Part of a small language model's weights: 10 layers, MLP 1728 SwiGLU.
MLP neurons of a small language model. Each row is named by its layer, matrix (down: output weights) and neuron, and shows model dimensions 160-255. Each number is 50 + 15 x the weight over its row's rms, rounded and kept within 0 to 99. A neuron's up and down rows have the sign that makes its largest values positive.
Before each neuron's rows, "fires before" lists the tokens most often just after its 100 highest values on Wikipedia text that the model never trained on.

fires before: " ", " |", " |\n", "|", ")"
L5.down711:66 33 32 69 73 70 41 28 54 37 67 83 73 42 48 27 80 75 48 50 33 42 24 43 50 50 38 61 45 58 62 53 42 33 23 65 54 38 57 61 44 41 34 66 59 39 63 49 20 55 56 20 61 23 60 47 32 53 50 45 42 36 42 49 48 35 68 19 78 48 37 49 58 56 42 47 40 38 57 31 45 74 44 70 55 46 59 38 37 72 58 42 33 52 54 52

fires before: " |", "===", "==", ":"
L4.down1038:49 68 39 30 59 59 17 45 08 30 56 29 49 49 51 39 64 63 40 62 34 28 45 52 36 40 43 61 57 72 56 75 57 29 65 58 59 45 51 47 51 24 68 47 64 74 64 45 32 42 54 31 39 54 68 29 44 53 54 37 29 75 48 46 39 31 75 51 34 44 52 37 67 56 56 58 51 50 49 52 14 56 49 71 74 60 59 71 42 48 16 44 51 23 79 42

fires before: " in", " of", " to", ",", " by", " role"
L2.down251:54 40 23 30 54 51 33 30 39 47 47 58 40 43 40 31 61 68 23 14 52 33 34 52 53 54 32 54 53 42 56 51 50 48 58 14 27 32 30 54 37 55 40 74 55 46 54 33 44 67 60 63 56 34 59 41 58 58 54 39 25 42 40 62 62 54 15 25 53 64 74 40 22 48 43 46 45 70 30 47 55 52 31 48 48 45 56 36 32 57 30 23 61 59 54 33

fires before: " ", ",", " –", " |"
L4.down743:72 51 50 63 35 64 62 55 50 63 57 79 40 32 36 58 76 47 64 78 14 52 48 49 64 69 48 28 41 55 43 59 50 68 79 46 48 24 23 51 53 52 63 39 40 68 63 33 63 21 29 51 24 29 36 54 52 67 70 86 43 56 60 63 40 39 47 39 30 32 50 75 41 69 50 03 59 52 74 62 29 64 43 50 80 45 61 53 09 65 67 42 54 44 63 35

fires before: " ", " Final"
L4.down643:31 27 66 12 21 56 46 62 58 59 47 31 54 60 74 43 51 52 65 40 30 38 37 64 41 42 38 39 60 54 57 34 67 44 31 47 61 69 55 45 72 44 40 52 43 42 10 31 32 39 44 61 64 46 58 61 34 54 58 38 48 53 59 53 59 60 70 46 55 78 54 70 41 29 87 86 24 40 66 71 46 45 57 58 48 45 63 48 58 57 50 54 76 71 65 49

fires before: "==", " |", "The", "In"
L4.down431:53 39 72 74 50 81 56 37 68 52 24 30 47 41 66 49 56 52 32 34 41 46 47 76 57 33 64 67 49 66 41 50 49 47 32 46 59 28 47 33 34 52 83 57 63 31 66 63 53 66 71 15 27 59 51 31 47 62 64 55 20 55 62 61 44 43 45 48 41 32 53 55 48 50 60 53 48 20 44 42 29 63 78 58 00 57 64 56 61 47 47 56 31 60 72 45

fires before: " |", " of", ":", "==\n", "ure"
L5.down1548:47 52 47 52 63 40 42 55 40 72 27 59 70 36 49 37 56 62 33 54 29 66 61 32 71 63 72 52 60 34 49 88 69 50 51 08 43 38 53 24 57 50 67 28 56 50 62 40 53 77 48 45 59 68 78 55 52 34 50 51 42 25 49 59 32 47 71 54 35 63 75 71 45 28 22 48 30 63 21 35 47 77 38 39 68 69 35 37 79 54 35 72 28 54 40 48

fires before: "==", "In", "S", "The", "On", "==="
L5.down1268:63 50 51 73 40 41 57 64 30 42 34 36 61 76 58 47 70 47 29 46 25 39 59 47 53 50 49 37 47 64 47 39 39 44 29 55 33 41 47 48 57 65 54 47 34 40 57 87 55 67 61 39 44 55 74 21 46 46 57 35 57 90 47 60 64 61 41 48 54 66 55 65 50 21 35 40 37 48 69 60 60 56 41 42 00 72 52 46 56 46 79 52 48 51 57 34

fires before: "|", " |", " ", " |\n", "|---|---|---|---", "|---|---|---|---|---|---|---|\n"
L5.down1583:31 48 57 78 69 46 68 75 99 17 34 53 67 33 62 32 83 79 52 64 34 51 26 38 51 36 44 74 54 50 52 51 39 63 49 44 29 64 45 36 56 64 44 46 52 41 51 73 35 58 30 38 47 35 56 60 49 67 45 34 55 51 58 34 49 53 51 51 48 53 28 46 60 62 35 40 29 44 48 41 66 42 35 35 93 44 45 20 48 44 62 44 54 43 60 25

fires before: " of", " was", " to", " on", " in", ","
L4.down647:61 38 52 52 64 27 42 43 47 39 38 43 60 65 22 41 27 19 17 38 29 63 33 20 62 38 60 53 55 57 57 61 66 75 56 62 27 45 71 58 32 63 47 45 45 49 60 56 65 64 03 74 41 59 64 65 69 43 45 20 68 51 68 52 44 71 39 38 29 69 63 20 64 40 69 26 69 39 31 35 52 40 41 44 45 41 57 45 45 61 52 20 42 33 67 62

fires before: " |", "2", "1", " ", "4"
L4.down601:68 45 45 59 28 62 58 63 48 69 52 70 23 54 71 57 22 33 49 55 62 38 41 69 49 67 74 45 33 48 10 21 38 39 76 49 51 71 53 50 60 25 46 31 59 48 51 35 40 52 51 46 57 47 47 65 49 55 57 28 64 24 37 41 60 27 49 27 22 51 78 47 66 71 27 29 47 88 31 40 43 34 37 46 98 39 65 26 78 54 55 68 67 53 33 69

fires before: "|", "|---|---|---|---|\n", "st"
L5.down797:51 61 43 67 38 42 61 75 43 90 53 67 50 63 28 81 34 48 57 53 66 61 60 70 39 50 65 40 57 58 65 41 59 83 63 53 39 44 49 40 50 60 63 68 63 26 61 41 66 69 56 47 55 51 49 70 62 46 42 27 60 54 44 32 60 64 50 41 61 36 58 58 44 19 26 68 70 65 48 83 80 39 32 54 24 47 44 66 64 73 44 45 35 67 54 29

fires before: " |", ".", " ("
L5.down1410:31 55 37 40 51 52 46 52 51 46 23 51 55 41 38 44 56 63 40 50 55 49 36 77 64 53 49 52 56 78 70 49 57 30 53 47 49 50 54 54 35 33 64 26 49 52 28 77 52 45 64 72 61 32 24 65 72 49 55 43 47 46 66 60 37 63 43 70 58 47 52 54 34 38 61 58 65 31 61 52 67 63 70 44 54 26 13 64 64 45 86 60 61 64 48 23

fires before: " in", " by", " as", " to", " for", ","
L5.down212:66 16 70 19 54 63 48 56 60 55 78 41 42 58 44 55 54 55 47 24 39 47 30 49 61 31 56 34 60 36 61 53 61 54 62 39 33 83 40 66 50 66 41 47 68 47 35 56 57 61 42 99 59 27 45 55 49 30 72 39 47 19 31 38 59 44 68 46 75 48 57 55 27 43 38 43 36 57 44 23 38 48 44 53 35 59 39 54 39 45 43 55 47 51 74 23

fires before: " |", "\n", "9"
L5.down1593:39 59 53 25 75 50 32 51 55 68 68 89 25 42 41 53 43 34 46 46 31 47 64 48 40 70 67 49 24 44 39 52 58 53 66 11 58 49 31 46 50 56 38 38 58 46 42 62 61 50 27 60 33 34 41 54 30 55 66 25 57 50 24 56 40 59 77 24 40 42 28 33 30 50 34 05 36 21 49 39 73 64 43 35 98 61 18 58 42 32 53 72 41 49 45 49

fires before: " ", "ia"
L2.down29:44 49 61 29 46 27 51 73 43 65 45 41 65 48 48 43 59 55 21 54 47 38 59 53 59 46 34 34 50 41 45 21 66 59 70 65 37 51 41 19 56 53 24 54 73 48 61 47 66 53 31 68 51 69 34 33 47 44 26 37 31 74 43 45 41 50 70 27 41 24 35 42 33 71 60 42 35 20 56 67 41 60 44 82 44 54 56 47 32 11 41 69 50 50 70 62

fires before: ":", "\n", " |"
L5.down59:65 64 49 55 32 37 44 64 52 53 60 45 57 52 48 39 65 60 33 57 47 43 65 56 39 46 44 61 36 70 26 51 27 37 48 27 47 50 43 43 51 20 57 57 57 74 57 65 22 34 54 50 57 56 81 41 69 50 22 27 65 82 67 50 47 64 48 54 53 46 51 47 75 43 57 63 27 44 44 39 40 44 51 43 40 59 59 37 39 57 52 62 63 70 38 70

fires before: " |", "\n"
L5.down1005:49 55 77 47 39 58 63 66 46 52 54 77 93 31 28 59 62 56 33 58 53 62 50 51 51 51 46 58 41 44 52 54 33 63 40 60 36 63 63 40 61 44 41 55 34 54 69 55 54 48 26 55 51 75 53 54 55 52 50 50 38 38 34 51 45 42 45 64 41 26 38 51 44 35 50 78 40 44 33 48 59 78 38 46 60 48 47 67 56 53 51 47 48 58 24 65

fires before: ":", "|", " |\n", " |", "|---|---|---|---|\n"
L5.down1036:54 66 45 37 54 63 38 50 73 61 68 24 48 32 64 37 58 36 56 60 50 46 73 34 76 44 25 41 26 50 79 67 65 33 42 36 43 65 46 51 42 34 54 49 43 81 45 26 64 62 45 27 24 91 60 54 54 63 65 69 43 65 52 43 69 25 52 57 53 51 58 70 48 50 49 50 64 54 34 42 58 47 54 20 22 70 51 57 35 61 37 60 58 38 42 73

fires before: ":", "\n", " |", " of"
L4.down542:65 53 46 51 61 40 73 37 56 61 65 76 60 47 51 59 52 99 47 51 66 30 57 52 38 66 34 51 43 73 56 59 41 69 44 47 58 39 67 39 38 67 64 59 57 59 68 66 72 40 13 18 42 73 48 51 57 73 29 20 30 65 57 64 75 62 45 75 63 20 42 47 70 41 43 40 43 48 64 41 42 53 56 28 71 68 32 67 60 39 55 50 37 73 43 71

fires before: "|", " |", " ", "|---|---|---|---|---|---|---|\n", "|---|---|---|---"
L4.down1268:43 53 57 48 57 50 52 35 61 60 36 41 38 66 69 51 54 25 67 38 55 45 54 45 60 43 67 40 55 60 38 26 66 62 41 49 29 19 43 35 52 37 87 54 50 19 28 30 17 52 52 38 36 49 43 33 43 61 36 43 31 67 67 80 48 71 19 48 25 36 49 31 31 67 51 61 32 36 57 59 47 51 30 72 43 46 58 37 45 57 32 51 48 52 54 64

fires before: " |", ";", "."
L2.down1699:41 64 53 61 20 39 27 47 62 47 76 28 41 56 40 50 48 67 51 64 51 57 67 49 40 64 39 64 30 57 40 58 55 76 50 26 70 74 52 77 42 50 53 53 36 31 22 43 51 63 66 48 65 50 38 67 47 38 79 22 34 62 62 58 26 34 51 51 60 44 52 64 35 55 32 50 33 29 35 49 76 52 24 51 70 42 44 43 43 73 54 58 62 39 52 41

fires before: "|", "|---|---|---|---|---|\n", " –"
L5.down1724:50 61 32 64 50 38 66 23 41 54 56 65 41 49 61 60 52 67 80 41 48 55 51 45 53 42 53 75 54 83 35 44 63 56 62 42 10 79 54 46 35 53 53 60 72 49 52 50 65 77 40 43 50 22 37 40 67 44 11 51 56 54 52 21 61 33 33 38 46 68 44 44 20 83 33 46 42 42 71 59 39 72 52 61 47 41 54 48 55 81 79 48 53 46 37 57

fires before: " |", ".", "'\n", ";", "',", ","
L2.down1643:36 43 54 50 31 40 33 55 74 57 61 57 68 47 70 50 31 53 53 43 48 68 38 51 40 48 56 67 45 48 45 39 39 58 68 60 49 41 54 54 30 51 69 50 56 46 43 21 58 37 54 20 50 46 55 47 69 59 43 50 38 53 38 66 61 40 45 73 46 33 17 49 48 40 43 21 62 47 77 57 66 48 37 79 32 75 59 35 67 45 45 53 40 62 27 61

fires before: " |", " debut", " "
L4.down855:53 49 37 49 39 52 58 26 50 43 55 47 60 37 69 72 33 63 55 47 45 41 61 61 42 36 35 44 51 65 40 34 47 59 31 44 57 58 50 63 54 52 43 58 60 65 68 29 59 56 76 44 72 59 57 58 55 72 54 63 63 50 26 51 59 29 78 27 45 48 48 49 57 51 74 43 56 44 62 29 31 36 62 28 87 65 56 21 64 57 47 30 52 61 68 49

fires before: " |", ",", " (", ".", " —"
L5.down1022:58 58 53 48 30 57 43 70 63 56 29 19 61 17 26 63 28 50 50 59 56 63 46 69 70 19 48 40 55 34 58 49 51 50 50 58 62 70 50 60 56 60 44 34 49 47 59 70 65 42 37 46 43 54 41 54 60 37 27 21 72 37 49 42 75 72 26 57 39 21 48 72 16 34 64 50 60 43 52 33 43 28 37 45 00 57 46 35 62 46 53 48 36 50 42 38

fires before: " |", ":", " Albums", " votes", " |\n"
L5.down760:63 65 68 34 48 29 56 53 52 41 36 50 45 50 42 40 54 65 54 62 32 39 77 80 33 42 16 36 60 32 27 74 54 44 47 37 48 33 44 46 53 59 60 38 50 67 67 27 45 53 32 59 25 61 32 72 56 35 63 58 35 54 31 46 42 67 63 64 30 49 48 64 38 49 51 39 52 57 42 63 62 68 35 40 57 38 53 56 26 40 38 51 65 55 43 51

fires before: " ", ":", " as", ";"
L2.down834:51 39 30 47 51 74 38 34 53 46 49 40 28 59 52 50 57 39 42 50 64 27 60 33 51 40 55 41 67 60 55 49 47 62 72 61 67 37 11 59 70 46 47 98 41 50 33 39 44 67 40 55 49 54 62 74 66 29 52 57 61 64 64 43 67 50 68 27 54 80 56 51 54 53 62 66 54 61 51 73 49 34 53 52 32 54 62 58 76 66 41 38 43 42 73 82